{
  "hidden_size": 768,
  "num_attention_heads": 12,
  "head_dim": 64,
  "intermediate_size": 6144,
  "norm_place": "pre",
  "init_std_down": 0.0,
  "lr_head": 0.00693,
  "warmup_steps": 320,
  "final_lr_fraction": 0.0,
  "max_steps": 12064,
  "dataset": "wikipedia_en"
}
MLP neurons of a small language model. Each row is named by its layer, matrix (up: input weights) and neuron, and shows model dimensions 640-735. Each number is 500 + 25 x the weight over its row's rms, rounded and kept within 0 to 999. Numbers have three digits each.
Before each neuron's rows, "fires in" lists the words (lower case) most often at its 100 highest values on Wikipedia text that the model never trained on. A number after a token or word is its count.

fires in: "and" 46, "of" 30, "or" 12, "many" 4
L2.up2063:534462530504533499495480552511471474497512522485497516482459497526523511490506449481529475494517472507483451504528503530404495482492531508527546491486466520501450482489496504462499492486523496492555494494510514505485497468557529508499496496490463502454475484486513521493519513525487526514

fires in: "of" 50, "after" 5, "by" 5, "out" 5, "over" 4
L2.up3158:496463472489477496536502479523502520486531524517512506508488483548470488504495496506480447519495510446441538473490482523479512504461500484514487489453472509536520435487530507459505481544530501494486469519495492475477514521483490525504479488488537497480487502492533516512485513492476493503

fires in: "age" 23, "one" 12, "born" 12, "life" 5, "older" 4, "daughter" 4
L2.up3778:490487509504493534485470465485527494516491491476520504553540524515488463483519536482479518515535491486494479471520498499484542493513511510497507496503486487515491488549466513512460483477479522518484497481499488471535494542489497522476530485451471495506523489527494485544482449499486531495

fires in: "the" 64, "in" 20, "of" 10, "within" 5
L2.up491:511526488504495498494501540478520468520505445564540520494488481488479486521535514479476489486473500488504498493513515528511498464473509497505493466456514496519433469490496546525469475488495492468571487499494482484505500473538522477473506518443519533484488476502467514523483501496512481556

fires in: "or" 18, "also" 17, "as" 14, "the" 8, "they" 6, "she" 5
L2.up1738:478488533518587467518480513499497486506487514518506470510541502482494506517522498513495486480485509503518468519486507487474516480531519509512526526532457491473488411491501488487511444508495499502479501517460484530533496496513508543546483479505524517524492478493493502532455477473478481562

fires in: "from" 26, "of" 15, "the" 12, "a" 5, "older" 4
L2.up2919:465512497486506549475521515464479535525500489538500496491514507495484548501520510433459495528482512507523489506491509524511552471518481526479487498489479507507494481492473502517489466471460504518499535510470469533489508508516504526490486489504492453512525498524484523462474469485463478513

fires in: "to" 44, "be" 20, "the" 15, "of" 14
L2.up2073:515511513500540494531488511475533514461505513524526493480519445514523533535526517520513521514490501545527479504504509513448520457503526535528487503471460499495487478478434482495517468449534489468480529500475525510504516527504538510538494505473507498488483521490505535497487507436483484551

fires in: "also" 17, "to" 16, "not" 7, "may" 6, "will" 4, "would" 4
L2.up780:515507451492506519540484540518524501533505488510521528453455473499491555508470528480498499518487524537487524497504523491488522517487512499481532510491476469557458467510472453506490510492534510502535492508505520532483471483534526473528535501462501524468490451484473505542532438509464477555

fires in: "1" 37, "in" 22, "magic" 6, "a" 4, "civic" 4
L2.up5266:486512530474514480496528532513481519525489488546521499477533528532522530529518513447489499520450515505471486493461484488474478485459504473464553503479447503498534449517473477524504493495462485479479528481464450584497463504462507522525464512516512508475470462509503492498444493474424494503

fires in: "as" 61, "by" 14, "born" 6
L2.up3484:479461570514507481501486490493525498537520484463491505526526487481452499510506496469478557499479546480462435474520489499486473480538501500483511511496486525574459529528514468524469495500479531491482513471531534487515498470544485506485517495519470482499526471480494493527479469475515468553

fires in: "as" 29, "by" 16, "to" 11, "a" 5, "and" 5, "into" 4
L2.up4606:510510511502508514473467510463471569574519429506495486538497511494484508481499471492429503485506584476447431474526491489482554473513511460471494510511469510510488493489520487504500486484510504482516495482476517526475526524521499490514500496496523495490512481463452482520504499492499484529

fires in: "in" 38, "at" 32, "of" 9, "under" 8
L2.up5192:540521492455532570514518490496494536539553497499485509500507493490516458474510497464491502481536515499461526499479506466499504489530494496487525503508513524538486484474469489507498501453479515482532495519497506505480466489531517502489479464506506525518499503542524487506474459522488471494

fires in: "by" 22, "on" 17, "over" 8, "with" 4, "only" 4, "of" 4
L2.up4806:466498492522511513488460505508525517475518521515486474486481507501504550492546477506469456516486568532492484499518503509500491475487507521517494523523474529486501487454482478519508476476500514429491462522484507515476488492487503498467529517467536513502541473506493527493429518490508503532

fires in: "to" 23, "of" 22, "not" 19, "for" 9, "t" 7, "non" 5
L2.up880:513484460469555562487532529490514479487484505515504509504512470491481499489524491453509503504489516538428519515489509521530478515464491530499556530509474468537479442462479519495522526495513512481519491513487507537514470505517506493532490481455520560519545507525486533508487481476453457514

fires in: "to" 18, "which" 12, "on" 7, "only" 7, "addition" 5, "by" 5
L2.up321:458466480468448486431502499509505474487520531541525564440522519537477530523545461458507521507466512563486472527494497489517487469489509556482475494488480526518513451488483511497535464491514509470504474512467504510475454458466506524501502490480517518464561491512540487490478468532493493530

fires in: "other" 33, "major" 10, "of" 7, "various" 5, "early" 5
L2.up2091:514527530493523526462495483481514461520504483521496431496476539524542532490475487522494477497515480525473501496542501503458536488533511503550530479521452490526496488496498522477502522486529510500478518466503470541455500496538496458475508515488520492512516484488478475498475479487495546462

fires in: "of" 60
L2.up4078:483465489511469497504524550550503520516485499537495542460519530556481495456503470487490496527505525506490483503482508473484494524505525479534494498443462550506487479489521520487543514539511505494512511457528492512469499438498492568472524474445526492518555524506524532516500476522530492510

fires in: "the" 20, "in" 18, "for" 11, "largest" 8, "best" 8, "of" 8
L2.up3836:497504514470545492486508494518524499523436479511483541512550475506542490529488471487485517491515539531468503504518527534474495428479503463518476448464476559530471453434485504460501484475535485515569496490467466524509493549533521492472530508486509461453532498487504491539517469461489511552

fires in: "of" 41, "had" 10, "help" 8, "in" 7, "mother" 4, "his" 4
L2.up4773:500515495519465535539461554494492523516500499499493546470525496519511533494498519466507547513478494487536501492515503470511528464520513507495511501472474488491499440522493460451492496438473511487462507506482476535498496504483496442474497512522503471529525482495545504490500522456448496499

fires in: "war" 15, "ii" 8, "century" 8, "force" 7, "iv" 6, "period" 6
L2.up3437:505480431476518516469512465530492485524511458500504522527485476472493530520435466516502477485515522519542471501498496512482482488513529487557471482486513481500463512502500508476472470504487495472531547474531508470483480500521474486491513471484473532460504531492437520489506495528501540508

fires in: "with" 52, "to" 27, "of" 12
L2.up1403:508543560472506519489472546526487544523503527487498528532461515505469487473507518449463479523492491495478513492462503506480529474525524531555514489517515538526493513516520522492487472532512504493513523514477455513518513549508474538470503489540500552520515483514485515509502489479484528497

fires in: "the" 43, "a" 19, "and" 13, "of" 8, "ukraine" 4
L2.up3021:547450521493535557531506498492504518491529535478485505519523500476496494534498494519504511468501538525512484490496496494477520477537541549511458503453493569511465495526457511442492514522483484492544519524490505517481500530528526485492495502467457527481502501469487546520497498502529502535

fires in: "the" 78, "with" 12, "of" 9
L2.up3511:535457505436540486503516486487511523474478518501539501450518496510524471517497461466536458493498503468539437488457505494420510462513534473497552503421486510545492484474491480475512463551465502505508499501496532506508478478510498560499494480490476511466501515472501509524462495537506526548

fires in: "by" 38, "from" 23, "of" 8, "director" 5, "in" 4, "on" 4
L2.up4412:493478519446507532477531569489461524499502494519517472546516447526498567518495499453474516463470523532478490481497491491523506497467528497485536492462483541483489501499502516522496516516486517520496510517475462489508496492510485511528486500482487499499478480494487514474474527512482520498

fires in: "the" 35, "these" 12, "this" 10, "a" 7, "two" 7, "of" 5
L2.up4465:460436507491488452533522507542471469506536535486494480480514525509510513484540510492515505470479529472499465521484492498492536478484508470492487530484479538489485478490501529498487509534495504490497493499509520512485499496529528522491474468490510512467498500536485513474515493511504491529

fires in: "in" 32, "on" 27, "with" 13, "between" 11, "for" 7, "at" 6
L2.up1742:468477500498508470494508523503473508518494492488492515500483477532510501491534546482481502478479525511466515508498513490496479457433482513521503533519489480516490466484494468495507473471532493486510496485473464501499474460540520480417508505471523509499501485506489506488515455468500492570

fires in: "both" 28, "as" 12, "such" 9, "most" 7, "modern" 5
L2.up2788:513477452500554536480515549470493493549488486545483504495489522535531510498509526496524479439533531478507500521505488492487518481491515475486500499468458507524489461494466524498476494500493518486540513481522433481498491439524525547508519479455495559480501475513470521490500466511494533525

fires in: "of" 28, "were" 11, "was" 10, "the" 8, "they" 5
L2.up4588:505536515531486486499495503488445529507515507524558526562498470462515540525469497485502472467519505518504482523509511497492515433531522514523515500491504496507509447502485496479511523502486511476467504509498491576506503507519543481505483475483512485499488466485564498526515471470498470561

fires in: "of" 28, "with" 28, "over" 13, "to" 6, "see" 5, "for" 4
L2.up2673:570462520453476497515497511509509510467529503489500565492469509537503481528514498497465519560489530506514505506454492536469515457478513525546529522492477484521537494503473508464520497453487503449509521513457531496513488502491486465498521491478543483469516497501524512505469477476448468554

fires in: "to" 16, "defeated" 14, "lost" 10, "over" 5, "sheikh" 5, "against" 5
L2.up5378:484471536497462558488475505508450483520515536494460489494533521518486475505489503502454518512470484520517496488486514510480544492504505486503557509484477517544494522496505467465485482511486511492504481530455505522492478499482474479530510508509535502464556559517488532507502446485468510544

fires in: "the" 19, "of" 15, "a" 14, "in" 10, "my" 6, "we" 5
L2.up3077:467541524492470536470502542522512449480476536483520498471502492508526466508498540486518509501494498507523483482501497454488541460512512503466514533439495501531476494507501504497502452495503501483520515456514489548501502543534486495503470508484531511501516491507538565456467522520453513542

fires in: "ii" 28, "i" 15, "iv" 7
L2.up5715:451483493481509500495516444527501475523558458543532518527491508440511512541489450513516461487503555547509513482519478502468515493527512482539487497448486487524484510459478510465471485528490528482550503477457508486504477475559505508485515506492492537516522489484408501502502411526467524525

fires in: "the" 29, "in" 21, "for" 12, "of" 5, "over" 5
L2.up1788:495557473461443502467496537518485508507508469535522495524510496496482502526496483491547517526483461519511483497483483497500503471541520477485480511483474482515467472537477490505504493483499513486474498500491486499466496496524519477521511506480516499483515501512522557476502505479497481514

fires in: "these" 32, "those" 19, "few" 10, "of" 10, "many" 8
L2.up4404:479495523564487521500534544544510493506508532503543505461509532496550473508489463484455514492526535530480481491484502499451517505524534512513516501511498479503497475456472507474468492505465506454510511481480479515468495467532511513476479502472510504482526514502475537490486488536463535573

fires in: "with" 40, "in" 19, "between" 7, "relationship" 6, "to" 6
L2.up2170:520532529534501502466449536522495559498499530549506541510498493490492508478518544437460493491495511492466489499529505512479492445522487531564488508502458466518536491539528492485496486505514499470487532511476452555527477490484509475468513496474526506475548504521509497480500437488493470533

fires in: "a" 52, "his" 25, "her" 8, "an" 5, "creative" 4, "its" 4
L2.up5626:486512537484510523521503513518492547509489501528457487480470523497514545525508488481462529527510550508458470478510496507454511439528511485485542490535467489489477506498536524473492489462484481489530499422492465534450495504532487495483509508495538540501499463504488529506490512524479486533

fires in: "of" 83, "by" 4
L2.up6023:483478541538479472516504539524460487493562528525510476496495532501436519480523499483529490533480527476482479484527507447515494498487511501516497487443486513522513490496535536502473511531506504502516476519522453493539491512506481547496493511505484506491515533497511561494519510528481537521

fires in: "of" 61, "in" 8, "near" 4, "fort" 4
L2.up4961:515521530472516535506514494455512553520532477489479511506518480455530515476505496472508491516495494464473494476486504489455530467517518520509536497480501487562490538494469517495442508532486539500558501493545520497499493491538502481480492504434491493480496490530495475529505538479465446496

fires in: "for" 45, "with" 24, "on" 9, "from" 6, "before" 4
L2.up4816:490513487484486544491537509487511544542478470498511515483531498516512507501489494497422515538482504516474517505486520519486474484509512471519511514520443530503505483525518483517534513472524501478494516521498451517480461491502507491470493507451539520485528469505509524536525519473484513533

fires in: "with" 40, "for" 17, "one" 12, "two" 9, "six" 5, "each" 5
L2.up742:496518492470472525456518490525505516511496475511496535501471485505488514501456513491435466488519546516476529489487497543508513451489494512490535517485459506471522490514461484467482493494474517518476527507491470510496492502506495557506495499474512542500476484536478553479491487505474510524

fires in: "of" 54, "other" 8, "few" 5
L2.up116:489531521510513568495489467518512482505511487493499518497484499484499489496507546482514530478517520537456514501526489539491516485533500476502504509464501541503510460506508483466507524497459496495489507496494470507477500511470493470448512537483502473511516514497439502459479503492486516483

fires in: "the" 73, "his" 16, "a" 7
L2.up4828:506472545513495510504493503500455497489507523543470478505496505506512509480543520498435517522490497458439476524530498535485527460504497509509536527541475490480482463477532510473516526471483500479502503485496473489509513472532504530499480510498496525461529452506523506452534517477504495555

fires in: "a" 31, "he" 16, "she" 15, "one" 8, "her" 7, "1" 5
L2.up2318:505519557496499496511485458501491514508469503478501527497535528523475520496501522503504507511468482513505489503482500495423518462515521495468557493470497537516497459501499518436507436475475494508491520510484507521497500507487512516486469480460500482473564489515456500498457522507472485546

fires in: "of" 62, "the" 28, "few" 7
L2.up1534:524477554488494503490461553553473503506526528520526529486456515484522485505477458470496511516511497511502447504478484503451544481504522519535533508551481494488478470501452504473507518522465490467523507439466501470534493480513507487439503508501486543488478507538467485496507504513485511513

fires in: "of" 66, "for" 12, "in" 4
L2.up1178:467461488480503499499554484517549514514504502503510516462464423523539530538470521493475488491507550514505517514537503480492521505485486518489537538484442499532483471466502499529491497510483497497493481492480477532463500478530513528506507504497510526491508511489481480534487483498452457502

fires in: "of" 31, "as" 23, "such" 16, "like" 4
L2.up3790:515521504468516509501486545462470470516476490489451490497485512522490506486502494496503445479473521497469493511523507508496534466499541525477462475434473492528521505473511454501486489459504518497524515466526479540506479461576527456523509466495443500470534491503534497518485485548487524487